{"hidden_size": 192, "vocab_size": 863, "norm": "rmsnorm", "norm_eps": 1e-05, "attn_scale": 0.125, "extras": ["capped logits"], "init_std_down": 0.00431, "learning_rate": 0.00123, "lr_mult_qkv": 0.4, "beta1": 0.9, "lr_head": 0.00942, "max_grad_norm": 1.0, "doc_mask": true, "max_steps": 10442}
MLP neurons of a small language model. Each row is named by its layer, matrix (gate and up: input weights) and neuron, and shows model dimensions 96-191. Each number is 128 + 32 x the weight over its row's rms, rounded and kept within 0 to 255. Numbers have three digits each. A neuron's up and down rows have the sign that makes its largest values positive.
A block is one neuron, or neurons of one layer that tend to fire together. After each block is what it responds to, as a language model described it from the Wikipedia text at the highest values.

L7.gate174:164131157129140150052194047066141110185158145104160196110097049103132138107070044120163069084113084096160079084106131127100118122139171147134101092114129071048120100146137143122152122095171134133158140143103123155122172151167110136098142099129135176130113141120086126178137144131099100095
L7.up174:147107113142095141173150124151106096154094088140134127110092181093114110110138130136091189142163170139114138104106125047116155091137119085142164117185016122134112164142126088148118149126089107164129106134160149078167168144132138118172112121104178122102111089086173190089101137186071165115
Description: Word-initial "c"/"st" piece. The first piece of a word split into tokens, mostly c or st after a space, as in c+ream, c+aps, st+aff, c+overage.

L5.gate100:093128077080160131132141173106081210139098124187178094126154105141145145105126124084099090137122103125100117157181124090123118087128099156109157186171161112112157188157107135155160126136139158139131162135126187133169133124142118130151084170123174137141138086106140137159105100183103110102
L5.up100:114110127169120124172109148130164164132169169102112136063111134183164138149063145144116136117140164126172087080085069091185129117150157121176207130180152159143137122144078173169112150124099132081131146170123121109165101097142125043134153160116141120096116121097133062161172084093141059133
L5.gate140:155111134093123116117112168078103158159131140118096133156075056140140060163151062062119107124149124109096166151158135108157176099161085148128178103091137133133171178117067114170109186168136148122154089092115151097105124156122098044134085102107108099155166118158126132140105150163167171153
L5.up140:109143138107180123143156141125175121076189112220140175104147081102147125110119092136105178101173206119105144096125145099157084127126158133185121125135157115129123192150102102114164140134062095056107088167087138108107121111121084179115148090177132093182167123099118121135137086139119156132
L5.gate144:137145105116123137081121077124110140177110173096096239158110082074137132159160135125100141113208128135101154136141053090189108103115185153137082107123165153166173136176127108141149162148151092143141138125169065121085117124144113093121114150097160163043192149096123127144119105170154166157
L5.up144:166103152148120137113135116110116095115087151112111115180129155115127136076120118176173136144135111177110098117131089152190062113145140169127118144156129143157158166077110123064129137140127119116141096096166105172141111122123102174127153089105074125161121078098100096178094163080073133144
L5.gate166:111125134124145146127166131069082160122158108185124137097162081124126093162136106056136102119164203200135099163107048142172113102186131114159141095082175150122128113115068112130102080107108076081152141094121156119144159149104106121119131100079168099140131114132075121201111115147125153130
L5.up166:113153163134115096107152090113145169154198175130053148126138143073145113072118128098082159155131139116121178131188095121171123132172181133076176094121167141150171151088094124086176160167112131106151119167131069162099135105142055109136121105104171099113129078091123110139053155215146115129
Description: Final piece of names. Closing word piece of a multi-token proper name in lists and tables, before a pipe or parenthesis, as in Gormle-y, Clym-er, Lyn-x.

L5.gate145:110118097154095191134161121097108141184125117125120140190136073128117157163067112118076124087149095113116185127116083097118133098148098108097111146120136065144067120153142111134095117164097119105176065177120102156177144136152099055102133114112134110205100125102146129161105136155100150153
L5.up145:139144126103139168091163099110140097138128128165180093154102165105116179128083109085076078119092141131139122212108102122101155120207149149129116176180095096142070111164196105128098145079063115143085113136095165141082140175131163120034160141144189116132092113076141148136109135118112114172
L5.gate203:087094149071146139089124112137128092145124129134136116135099193123112175193095143139178094046131117173064078085152099113061088090143053080134098133135153126127144111158166152110140110137121177115144120144158114135103117170118125158091109133138134171114152213120161195156129044145087095101
L5.up203:169031149127077153071180134087104143106131087076057152103143112111117154153161094168185132135145106132153142083036140133063127087110135136101120129173149122116195189108054116082092117158166092172116118120149084146100122157091177113171156125154158131140055112133173120115166116132138137149
L5.gate241:098099149181179128168079169162099107153100124115112116103138195106164182185117133158131156145096109121053121136071120123076129146150113138110120141162121088164161116162185157149114097162112162107141122131150180153143204186058092150125151169109205109153141085063153123120168139108091163129
L5.up241:095103133113180128155151121135169169140115071186119166076172117094154127155092095061149132101142112142125141075137071105132105181110149134137152174109099093120118156092107161135136150110126097024091123115084158092155100094122171116144148086084167135084105141114168166127096091139176134112
L5.gate318:109109128181088121142165095100126130156127152146139100122093111120104131179073066125162138090123157151138127113099092152065120112117145103082107121133101138140147133132143147146110148074129125134170040161128198156148201146092112113146123127167148138160167099109098144169144076116082068140
L5.up318:121153134143115123122097099136105111163127116177108133142113129131101144197101113166117116131157117154137141164077117146088136095187122142165124180113170113176143097135158120083114154109172129091145151106136110161159135096109113125121120183131123149146089087129118161108180122117154116179
Description: Word-initial letter c. Single-letter first pieces of a split word, mostly "c" (also g, d, s) after "the", a possessive or a word, e.g. c|areer, g|oal, c|osine.

L7.gate87:139173090126115126115102131100134221141094183179108092056131106148099088145132163076089103182087105129108101187079127128136112082137080135147108133162122091148080146071090149121124124126137117115181158117128123125115134064139069102113177135089122186178123123108083082147117102121060162097
L7.up87:082164147121117122167154064117098111113136156170050120111115122134120100139162117097104085144157110136140146157113152139118111161152149124160175167165121090176117164136106160199095182155198104187135110141186099168127128122160132157109155187167131083151131153140136091093128116112158140104
Description: Name-final word pieces. Final fragment of a split, often foreign proper name, usually a vowel ending plus space, such as Ntoso's Adjo-a, Napol-i, Peñ-a, Caccin-i.

L6.gate18:157140128140158137159048068112119123129079086087139077149138132148155108103124080148157152080166093113187107030136148133162122117083118123091050140112135110130168143112156115094099193120182189084160123161162146180208115129167109069122098085132111124144131104107078108119132117152150086070
L6.up18:118165117099114154099130180103098134123110090159093077090137163164098138137163177140124111147131119109158135142069146078143112124128154131078098177113112096137168072137076096172123112215217134083162149128115177140166105172189141099123089122095103113131153098137175102108127141112148112077
L6.gate84:176110156179176114130113077154132115154119123139127165112127126183146132060127121165128087093139092099142117141125143137125173098103086130117122159096147124112146099117112169040094100157162211146140109151125155103125082182200128128111091128162103134145196156146145108155165150108052145121
L6.up84:145147135120093063116146130075178154155116137160063097177091074082156140147105188123069128231152100147140167083183122099129124157096137082093111132126111128187154146130132133131142152115108073117148135100172134169097178030114111097059137181079142142121124130108091121131088175102130115085
L6.gate90:126116129115139130138098058102088157148173186071109125152131136160135063101133091162119161134171155107127104170154133159105116134114065099117111106165055071160155078168111121151107109098130161117182094163112137119060143165167112116106088146158069187100124145083166152127104124131057149081
L6.up90:141135130076186109112132131121058111168118131199089139184163126098094094206144112154131113075106101122154122096160212089098171114089152041163185178125148092093074066111110152188165123155159158139147176056126176130152111089144135144104150162087129153101139082087142187097117121116152129122
L6.gate96:124131111107161164105156129102138137170132156142113153118135225169124081122106090171124108188118105155064139178098102091170127147127105141106087147057100099163158114096113095107174115130071207114121107095161149166146172173098129159104119110166095110160100141090180080139133125148159158104
L6.up96:072129125118144143125132117175105090126135096140100080122182144177104170076108120186135159158159143143117161162059193091129158117163124206130064172121157096148125160172080143134113121135156136177122148131105095201157149201137116131152164166128102143139065147149162084159063139146169139158
L6.gate134:144090163164093123084157065027053083169143129061138173091106151134128120126106126126191145087148121153144136126127153150086152119096157183101117125085140096167124109120138152095140162088181132154165087124173075168158156106167126117127114135144079132129117126080099145155064051119126086131
L6.up134:156142136122100096170074145079143110094141184135086112157077147138139096170142136131112096156116114129083139131182152150130100130114063113109094088151124177161109183109169103161115100110051102148092127210122080132068120098147100095148134128112172191198089166099077070190121126098140093127
L6.gate147:171142054121163097091081086105064101173117151093131106120108139139134134056138107119103152121168139105102129176106156098090122149154115143044171082081130126148147147133057154137104136216184163140164090132145092133066150157143112100170068178142139065111117079115155148118124110123080125073
L6.up147:130178129107061071115139180139152121131165176079156112154125084095208105159126117143125092114086132068141098088129205100102111103156124133101127080133110101138082100147149116185129111153131156113122103136170171080126149150090112102167168149159198067112151142117168141140214087139136138151
L6.gate170:139126137126168144154066144160118163151103162089130178095150112146092067129095133145134110210120188162105115149170158167108140145141116145152131156151115102158137150164129091161171095164125174141137096121157129144131074135065075138126133190125158168189108098153173110110148073159115138146
L6.up170:151129107142113123104090091050163134140123067137122128114161131159147141096087122145154117061123069088163201145087162125108101094142119132129145121123110094101152162106079130128099109200123168148163143185124165076115090165126118139115059166084103092169135122141174165158115084091116125142
L6.gate180:150160124131109218081154178085141164146112140118176172139147078128064130160129165157035129151150113122149137108139120131137118132075175100117103110121149134192138157195067159139109111115131142116156123139140134140132130157102119119096127189123120155190126114069143127184110150142098102039
L6.up180:137145076161170096106101094083109079110149150126070099165178108091084126085124140119059093123088053147144171161083130136050129069106151085120076158117142084128119168144112134107155107131055143140152133094132133110132083128193126061053130156063123167120117140150163062126128205120133119141
L6.gate197:082132116176095113132098115098087132147125124129092209162083147082119061123115136141108148205089115129171152178146106173138147142129162121094122138104100113152120141163117148085153156167177130120131160149138121182119183119126116142145149130151128098092138072073115136132106078115169134155
L6.up197:119099143085122060175071105138142084105129117103143186152131128134127120115087156108135128196132133114155130156069184113144143192135118113137142089161081147172109109198133145147120089121181125064149128099167116129129099161178080136149162169134174142142113151168155066079098157098124122159
L6.gate235:168056100184154184124130127075082208151124117147115122062160144139122109105088183120151108180131127146128102144147108064141159162106175119145101185150159131104135096085133186080109128153137146088174132144141124134175130098154113139152105130131089103190176176117160131072117096117178165072
L6.up235:121106122132219076135136141053121102145125129109158138146126078069166139112103053180122190125096147099201155125159144107131134132109100124142119143106106096142106155130101075145101169146100134153110105194147145073111083125112147154090148122128153093103178121114136139160089086155114135079
L6.gate280:170103093149146060111105132110134154101159124164074139124143105092053137122137180145108153210179106152148151159124150181121093095084089155153117155121109127124077112093099089172100145199182143135117174082097146109105154128106141101103148155157128131099103071086099110078120150217136108131
L6.up280:180104101118145144153088137141065126130105164102086147129105138098138127164138113152137118114153148126141183156087151178068086142098119143082127109143086071090088091155137193182071076128157181167165113111095129080110199120128068149049172096154103073083130130132162113123090123193148117125
L6.gate284:139103110146120111175026113106146142176115112104127161135122125073162085144089161136092082089109145094113127091146118086098126134112132119096108171116118137128134152175090131161088087118116186166168138118138153096100073080194134121059082185116067129063155105148120163144110089141141108132
L6.up284:124135144129155113131130194134190133150126098108115119112164094161134092145107186113064142179106126059179140141100107065131092154189135140185153160155125091131140115154101122145116111151133118123210159109124184152113127129138078104112097129102183155111161089104120154089102153123141120128
L6.gate294:169156114084126184093093190169120138120139166157164162069103160077113084101072060098137144089099081134146181119148147148125134113129110142126133128146163149110047116141149114114202138167127112098154122158160182135196170148114130154136092135122168152147083137163130161058100100144149134096
L6.up294:152100092125087145141149084105174186155156189148153043114158133126184100127127121104080164153120132149143146161121135087113115159168159089125106115071089079142141119138148106109095116100088121131152105103084130163122167166094128144082083126098149150164164111122111169159120131121121120105
L6.gate297:148114078142122094073154103184108062142156194142176123135135125110122125146109059152132135187076125101130185128104111125133139117119089084109090098126098115122136089156122095101071165148130124091166134124095080125145152117100094130109118171102104175138146129074170162118095114089103134108
L6.up297:083146072130113107142102141119125168152141142135172148090147144176082137182051127156115155118104116071161141139177122140145122154096125153197152121095158118132117110130096117124162140124141162125128154178127161092101108166096124100118138128150079168156166154169184163151117171138138112139
L6.gate324:102134133161155084098065115123156187146172191132133145099095104070109111134075206098129135188174116129167145115133165141138116120138160143168139087123142093144068146180137099113121136147145105125190117130124125168101109130074089100172073155094107128074128129114123139090107109098096129116
L6.up324:169138126096129146120155184108160147138110135147065126081172083121206108133163110141086146128097187131164164090104098088109180115095159130086191138122135116146147143096108079152161146092194140150123170128121131111137142075195110105080106189136112124147146133129170136100094134129115068097
L6.gate341:125110021165196152069124134060146159186181152124138169138168164132085115147065165124169104179084150160118155194157117156102132098102107139109146140116106136097097143127080129137100116149126205087095096156188147152118131101085115113114164132095152158153151189152159157125119076096101163049
L6.up341:173134118109184133161125111174097126147133073117159079120071130154150099163147085169163127124120067085139101104135162168075135117096098234116202153094152155120096176157169168107159089116137166129155127139179122098108150123125176173155110161101069134102149139124160110126135136118105079080
Description: Capital R word-start. Fires on a capital R token that begins a word or abbreviation, often in tables and sports lists, e.g. Safe R, Rangers, RNZAF; sometimes digit 2.

L7.gate133:097162104123123131150107163136146136175132201077129150121111121119127140119096112143068124090166133169177140145126138071104096119086070126089120144142112096148124137154179163111109105105174163151129090118136082166078137098139135095065100129140068153131139108138096080108082127140163114089
L7.up133:088112129210120140138135139093153086103142127167097122122165147121112093126088136194160113158090141186127131169163190158129125141128108125095149180118097157125153127161145106091089156157124131106132063103123144175127174153188058162107100135174063154186093143149144170133159157080170126131
Description: Word-initial R fragment. First sub-word piece of a split word, mostly a capital or lowercase R opening words in tables and titles (Runners-up, Really, Redshirted), plus mid-word pieces like ev/os in however, whose.

L5.gate122:079128126210174168105075118102122126159178133193136114094137079140138140074087109111111120141086072126144133150160118197110096107125078067124152136105120068093097103109112166129127177136125169049163133174117203127120160137101130157115079121097098108130113185124107151125143151144119075118
L5.up122:138161126140136151162089120135105164124073128150095116130120187122131067103083123156081101184066117130108138083119184182106117129114145159135153151106098077096201139099051099132173076146156156160114116048065108107098091143115106151075164141158118105200177142101174154182161078124091131158
L5.gate148:154172174112113160121132172065153103159186159132056084149139127072081107136124090165147101107159126115099147173164176134042138097075113083074141138115102055166120055130165153119174148126103139117165063139108118141117154178069073161153095134206122117140118121098134171110112137092167138146
L5.up148:141194155073086099159152133135134132089139104138135140162135123114155153069106100162129077126122150166135087124155124092091120167153106092122106201117137048152095111164132189084188106061160122105126091124148101132075173146132127154148144144157186091120097142104135125110104177130057104034
L5.gate155:186136128169154103168104113111118165182089208096146159119092105148128142190106127148125146119081164122102128126109163129099141146152088128146127135172089140137124113135111116113149108163228190110160125126198187162167157142124124121141117120085175133097133117123141107096137115137056109152
L5.up155:136137150103100139174148160113183153136067127164135112133098135110129136138160113150151130125068120176138095144136104095095156125058104127108142065145157080142160130137123174149119149186135118138142156117164092109139103086146151098124106148128069097062134121078073126132185142134070105090
L5.gate367:228167095139126121127091183099107079112084188086079163153104111080070133141091141091115138178132162081126158085100177095106110121123114187113116134164127140133111170159145183073131151128131162169150082149086149161131092123113142134167099124109120196142158074133150128126097107099088161144
L5.up367:094089120189127136171150144098204134121093062164128044117145111148107111166113098112152153162073146121147099131129097126127170079073121121147113150147100098150062132181118189158183120191152135101159160130106102170168161132120088065147142159104110105171112192114135136180108131118121084104
Description: Capital R word-start. A capital R (sometimes S or C) beginning a capitalized word, often a section heading or name, e.g. Reception, Release, Rajkumar.

L6.gate65:143126162140170098165152117137146114190140151116132056151154146159163107136133164130106119144121123098078104085086110089097122090130135148155096125143097095182116153116104173111114158149161162114143128054117087148100161136114094121114100153145175165066150103135113106120130080099090119159
L6.up65:129144148143090116154149056139147111122161127173086137133159129154166165106105124127110103096081149120178117076098126066142162157182155147107110119124097132163136187115118085198117113178105110158125096111119131125121118097148122135146117102099155120095131060181130086114045116164105077101
L6.gate91:134172115104130120135124162140095147145110121099144157149120133132118090130151139143165119156163112174112141114071082176111152121161126172094134123086162127135161146102096122183135102172116139107152173144126134103122104037124096056082117130078151144079084146122085109136173107138129165091
L6.up91:117141185125220100132171115103134139120109090120131115057111095151177190155142109144131100109159173066180179179099079131141128143171119143163166134165118093061145162086145096158173154091122062103116153165099123108114194136126129164130120130122142134162147156154124121145164157142072103143
L6.gate161:098131142170124108151113159080188147167112123099160169141142165108141087087136145086067139100122142170086168141114148138146165150103215103098190118174130137114161133160143130166098113164196134135151089131190100151149148184093073101161114143125140097131111093145101101165079145162118138103
L6.up161:117189116109138121150089146156066124097078156101127085109160199191137134031121122095148109099119106133133112161127161055142163101094104046158136162148130098119108183195080109113124077158078130163081151153177084127131130169163123137128153128141128130099151067190146106086121097106149134145
L6.gate211:122143153114081126149142151098105135159176106145086153106141090162151097070101110090112128143107118125141093159137093115134079140179167141134171104098170120102190060164121074131135181168182138096216142153155124115201112107106045120166090097187112100118154071118067099100089107133143111131
L6.up211:102131168078150072110082115111106145139123160137101181129106137179180141102097119104150152108109097139173119143145103141156109102153133143143130101111197149109144189126107160187162179081064094064173164119104145122102129111138165128089119039182129088063112114140082090170119103167116141128
L6.gate225:107177130154135161093132151130182098154175142136139148143125126157118116133063225135071092110177140070187097142120103165171126094143113125149131127148129118123163136147118163088095148081150122112129145103107065159140090115147127064139132089121158141121185111159140091116114131164132121155
L6.up225:138132093138077107121110141105185104146183142088164106144150112084199124116193079102095138087094120116123121103114073124102106120134115095173115094179188098129205140167162152079073186090120101127098100133191084111129169149101160168121189117144188124171140131161180143126070139144183083129
L6.gate227:109132120138150123143164119122106192143112193167112086134183165069128142100135132102112094150147101151158107089103146098136106137076152093112176123125072131075136103133126136137094114154096137098118147097083156155168088080118135112143118099092120142098168101100119145122086152125193176099
L6.up227:088114124137154134112209175114175156135135106165147085128115125117140095123159101190134184095124155177139119114114019126157114067194092145143059125096125176127109178089129143171053160149101121129119188126123118129133149155122151102060133122094103130158100118104084108114138091124138102054
L6.gate228:089155134079100100084124139113130220142152140111165194139116091066148144095160156104120141142132138116130102140145121079150132081169134109099085097123122147168140113125131141164146175132138136187141104095120140091108137114128164111178104152121130185098098153067120115140116115220201150149
L6.up228:121133159110140146135153155111148148134142160162170092168106090138125081114097162141143106112180131152143119109166099156088121135179111139163112107104143164143140107078107162191154100104147107133095171120124085104040170132123203085111154111209086108096077148172099127169175114098183094130
L6.gate234:145129169177093108071131147140092130161114097163086129120107076211167114137088117098133152146130133163122130126146110121113133072091157128150147080147154189100127138112096121172097122175148138123167132145149160119157144187163107099109107155103131192147106051139064130156118124179113133101
L6.up234:140160095130124165097103134148146101099147143147152058138154092143145148030115076103065088119236174172127138117152159119140076163142096143104111098095067126198082118091088089145089124167151092131120124142088102080078099108092155102097117130108192118087126085120136132132106118118089167110
L6.gate259:110174123103103098151103132121134135168164151101051156074037161171124124187128144152134169083158168153125096146123118122097130075174143140112090116129088127081126125107092170095159108111100133121121131122118114124140132158092144135203114080144160136132186189086088128125114114173094138065
L6.up259:037166150132144091110144159056098079104123189129099167196108072164121144125153111079136085122173152172128128127161123120113079097208144143136115138142202134115105139101160194123138162137195113085141116134141135093174101132133118099140187123146134101113188126058065087115124117199121067129
L6.gate261:082106119139171104147180107137103140153152139156111117118111107130091065154112130113128119183148129147151108131108089158158113152139128137153142132086136093170141087104155185054132081122088106097120125110166146169154085074139051141115121077154161121168150111127165152072122147139156147108
L6.up261:167118144139133101107105085135113173166161113128119102121173108142173135125107093079137142159137140143084048060153135174117137093145072144126139063081156169115140137117055154133183116186090175124138129109118142138172096114070113083065131164089083095122140097178117168156099132129107139149
L6.gate312:112150129125108100202165100135168124156158194181079163121161110091107146132109200075109140134116165161146138121112106071128176094198119148143193136149123132184141145130167107125151168110158119106140155122117118189130091147169101051162133078094150200151117157118126040173056148122102095083
L6.up312:142130122116138123104180134136104103114083165150169134089164102144069126144122092127135111210134110134137170060102130115067105100198093110127104175154105130107119109166122142129082131128155108113101106102105154092110083154139159154122128127100095169173159056116127142131116102135154156107
L6.gate321:132211143177121155098078146150105169152108170123075112101120157125150140187132165165134113125118108102165063203085087102075128087132153150131142122111140115175162079133096152097061176138164122133155100147190104225116143079132117134143111150127114159097162067167086096148105125110109130161
L6.up321:126068147126069134103104140086171157129133106086145150118156085132138166089114104126103154100150084173150124122135123146185065174107149088150125106080193168135139129139105179187148106157042126126151170035142154128118110171102085161076125103107117148158079120112158163158112130146084170159
L6.gate326:141107127070169103138163166124118092158120104090143187152111090160154119137121135113150155116153082094140175131083132120146168110164170068113151093187167153072168143119128120168042144138091074182174097092118113104148150119098161113112105119198088117193073132058112118178145119148092154065
L6.up326:118142160117133173137155101159082127124161147159170103166197137145163111088182073121072124053108119132153126081088111162142160089171114140118100149150159109121138114148112122169124169130149124126150177104090126165105153122160102111108172129173127150113184122107110130089124091088181115100
L6.gate360:111100082148136149150127161139135173160142173094110166173146065176114128128131188164116111135122118133137136135108191063137126126103217195132124112099171128180175099133075163141125172151196152162167133127145111175169110109154097119150090212158188128126124088105110103138190091147100122097
L6.up360:161165170100147148117167142129162172123148157134119138119131164126147108150130145156058131151153131084197000067127122158184126101184129139101087080110158104157159115133058089193137093121133082130125119110170125136066139078082063134141144118149131103145149109147128147156157140093072097119
L6.gate377:104179166088173111172116127190113115178147205050102107136132109085098075109126131148138060171163090165138174116111125140104103113133097195136122091072084115156132132149167171165146127088121099098160115082168094166102137162109155168157090116120128106098161075084177113102128097182138132130
L6.up377:116154133121151126169141094069173152124107106191192132180143099122096106131098166068060134109149118121055078137095085151154133125199141027153190099187102135129124142079143138118169136122119093148124091167134127130119117088095107111199106090125139101164177095120122143160109161103111150149
L6.gate379:166103136176124102123128181103092121136102180135085087105113154185118101102113164107079118128113129101172162142086113122156142140087103105116129137133089144150157131163131111137121117143147143172145148118150117161046152112128140112123111128138175114142098095126097146065167122127093130106
L6.up379:151105099119164121123167138071092141124105150122149139156150125162128130089088130181130126143109073066143120157109115122042128140136147105119163098115144184177143134188132106153123061113115132121128074121102148104079113092129122163092131148161115184126092167151127168136125138172072149165
Description: Person-name final pieces. Final word-piece of a personal name, often a surname, in lists, tables and plot summaries, such as Thomp-son, Gormle-y, Rutt-en.

L6.gate48:124109112142112110152139143105194136185112199078151170086094126146038175132119165145120152113062102150173163128138097151134146121067139136095119129089111109115111110151100116098112172113168149145158074127109173144154159151157139118160103135152126202097134093099116144116076083168113089103
L6.up48:120109127113086122137154160126157122107077157123097119151125144200047143083153200168158089094150150147164178079143105163083135133118094173181073149123137077142134135136096112130154140107124119152108110182220093133139151101161156120129130168087131088108123122133097066153041118170079062123
L6.gate115:134065126097104158102156161091130155117109131114113130165132147117154074162116096092149192125141085153063169230079080131134127120123193114138128135136087142129152112104085149096097138148117144117104067124103088165162130172173123170143172163179136088108192170093161182169113141156138187170
L6.up115:198069124144088182133169151143153184131138091132190163141113112163150107085090128068111117124118151154112164124105106124175113134103086166107130133118107099166090145085157133125149118117095106123163155194087132115160099128135103165184123116133064128100155089090154152095099155052169150179
L6.gate155:125085092166178142113157119166142150142086163221172140120147125105105186157068148141151130130128093157110169157125109093111100119119175172128179151099086135152132145083096126092165127186159104113141110145090154140111118136132124098168152087138177127148102158136084191122180116137110213073
L6.up155:143155097173109123171176163113105088103123096123170167072155161127136129103092108176162132145149160165120092084083098117131214121146158164145117094102109110145147119132135152135155117102133135139138103131127153160127134130152154097077094138079074163106152098122119118121081115092076134108
L6.gate168:115132120099193179150168121123127164151151163124161178205077165124157109141044143121114118069132150105122102144148127109162122081149185130095136129104102050049148156152156184114094129050162169152144165133101079091139177124144157118140146076178108105166141162090170135122154147163088171145
L6.up168:152142150123065196124098139152101094115201149168169113160196163120148117097066185063151131121142116132136121120131110136113124127125129170147109121066188071146140152108102116174145112178097144117122228115073141144123158108162141137087164138149081139068134144133158118076171113156120132063
L6.gate178:118105107089195110169154141103177152146129120130126170121098164092149063109133135151175120117122072094113107134132106120124132079120130145124178101052098091142118095093111098125144130143108145117147103139198153168134166145144127149188124104200084197101101147106132100118108069121128127131
L6.up178:109121086108152145162137128156058098141139109143108079104135154043111114213121160119094104086073102128206137096135114125102078104139156153074089143192055155139131110107093164105164206145090122171139126182112143103156102139016134107154113131085164115139101132124151111107140169132118139115
L6.gate191:116122161100126150155146100129136096180193198105068122092102147087097086149135104182088181104141103115138124129142120125128151092063111087078108122106094090132124131140196100118107164163124165106167138061123150190132109166095076092136125134107123159126119131069194088111138070115154161114
L6.up191:101153134067098120184145123137115102136183128146097098108110091086152157116133085165078151136121087122128107139135169117127147168126109089144125124113146082127154122133215148105169101148156131130112149142135077129140097091117143159092093153137154059197139089127206124080114146139183178167
L6.gate233:109073113109123077092169153160136149135105074097154160041141130144090108119113090176122134158104136154143153152125082154060119108085152127080123125152138104160097132129126180113158126110185097113161097173099138140111091170109122110145148141155166109148173164125171176124125131173167075100
L6.up233:067139115132112103143155149155157142109081108119148120081066128135087096150161157113150123140087107142113137177021124099100135128128143101134065113149072094113117101068144111131136130129138122198148121154170146132099166136100078137160176148127127113150024124088165085119145140131140082117
L6.gate240:106082103116124189098175132122117159184089131142144147041130114132067146166060092102088088094144121082149157094106078146077125109060126145077146128130114036093154093116140138092086126138122155146173140166114227155115094138108125102074120170164064160171121139120181098099154098115123108115
L6.up240:117102129146144158154131102157112143156110105100144164138153109098101183119068116133158101064141125159161112126145095090170202130134166162084160130144122085098113080185140147141130141091147103153132181199129124124131165101144149165132119161098063072164117190141134123118130101126144155157
L6.gate243:131073111133124136138142164118138107195087136127133131136093100123126097157151130137111127103110092162153149082028089117105073112105183165072124068106046116131180080108193100158143156098129130170142135148109159071066168174149141125143151118126098202068125146111135120100139120183068109108
L6.up243:148151073101099140120144107130155088168150082185144150084118179084099177191142117142115129129179112127088086121174090114150184142175121151195170131132137169097142125134125123122118183115130134129143202108060118127163174163119144140159157144165109121130164124079145134103249148095142156179
L6.gate262:089101073091192095127148105175145130157086133108124162085109136093067130170131179099126144112115124166128153102139080150092109108122151180114147116072085135106094119109168150116183165125153151090181108139159202182136175160125160121152129093121079087133184129140140144127132092100162158118
L6.up262:154130098113153166161130132097138142166111116173127140120112183127084145132099089179151097089207122067114122126115117154093116149135103143086155100185112080195131148142161088085123088108123166136163109194156102086132124118138142167159164119112130156132196134100159120129138098118132105199
L6.gate263:096113162042171114124140153151078204149133147080104107157119139119181099128134154151139126135128128151142103101103075151070091107144158137065146106125150103165118177145159113084146170124137131135181123212146123120128184116114114073151077131107140095111084102141117174115170116127147173058
L6.up263:148137170162141172191132085098078136125130066136143127108120132134101121147141095180145104089112108108143089131107097133091143163147159118160145128192133127072120069162122087158109050086141136091132081192131169113119166154109130147186165107139070102167197164105106127151132119133097138141
L6.gate292:142098056143144104146110087188090109164118117092145118119145145168152130147117143164152158103148110087090160170091071151049089078161193186081147164141073096085135176128084097137174134155152218159134112179163134158138162177105153146101161152156119148115125088129128144154079116130140103161
L6.up292:072121146087074116123131126109062123145128139131108168162114126029082090093126139124095119210101113128128070128139143165152132101198117092168157140102151122148092090116105119099144094088199055126125150101104143172187129087152108074146108105125118131092155076098128105104141116098187157167
L6.gate308:082073151160192131124157165088158119128134104166178108098109144152162105153102156093062098158130129217149173078162118074184117174138141163066138111135134144108174096179193149156065187107129134127182096148159102141182111161103157084120136137145145115116128100102173126107120147138082183060
L6.up308:126151142099066203106185156124133087124162167123097126098137122113226161119133105154179096138111139224125160060122145109136147105107114165139087174163133092124141104104113097140124124129120127135130097194106074101133082154125096155130133085161091142149097096128197072201157119079128122136
L6.gate311:103066083117118126119178095066085141203064144104073131132078112078103151106147067120115152106093114098148126133145123106065110141080102133059148106109094090089148111124135141158149128183137168133160126158140108112112165128085119111162128113147157126136185150142120190099111134138092104063
L6.up311:155148128107132143154126126121087096105098167126096090174082170111160153154146074123113116065125120104197098140105106060080103191130129113131139159163188055086130093147116064104065110168081121100112134125134180103155100097117139169067168105174138119086189139113082109131118141164084123104
L6.gate354:120070074109136132110145192112161154176147107081116123138144123170129113182125087081111141097170157171084127156070112146114155147146114134064101117114114070103110127089106085151104088115130148179151128128142143162129192126103105118132113155127138142094152111033141150195113081124129174108
L6.up354:086117126078110138119132165137128152129098158080211144053160127113137127160115112159143116093120090089122095108092084123117104108114134199191101033175125100147141099130152050142145154140169119103162122138170143135052119162157092075162122136098106117155102135146147123135160088116060163108
L6.gate366:057161184115113095141162166117145075101082119147152158183152107141203129117110093154136155102114190120035162124113074082081123100139101119085151162115118061118129107131185174103071189131110142084132075112127108150136081147130105156069107102113101149106100049082077158112079185106148106114
L6.up366:129082149077116131162120158138155126094131139113113133118095095113064152095093123110089089166173154090142163144065134077112092139134116142190134112190142130134198158101144097099128118085116090139128128072158127101165132154143139140161165153166136140132170111198081147096150141090149153098
Description: Word-initial "c" piece. A lone first-letter token, mostly "c" or "C" (sometimes g, b, t), that begins a noun after "the", as in c|urrent, c|orridor, C|ity.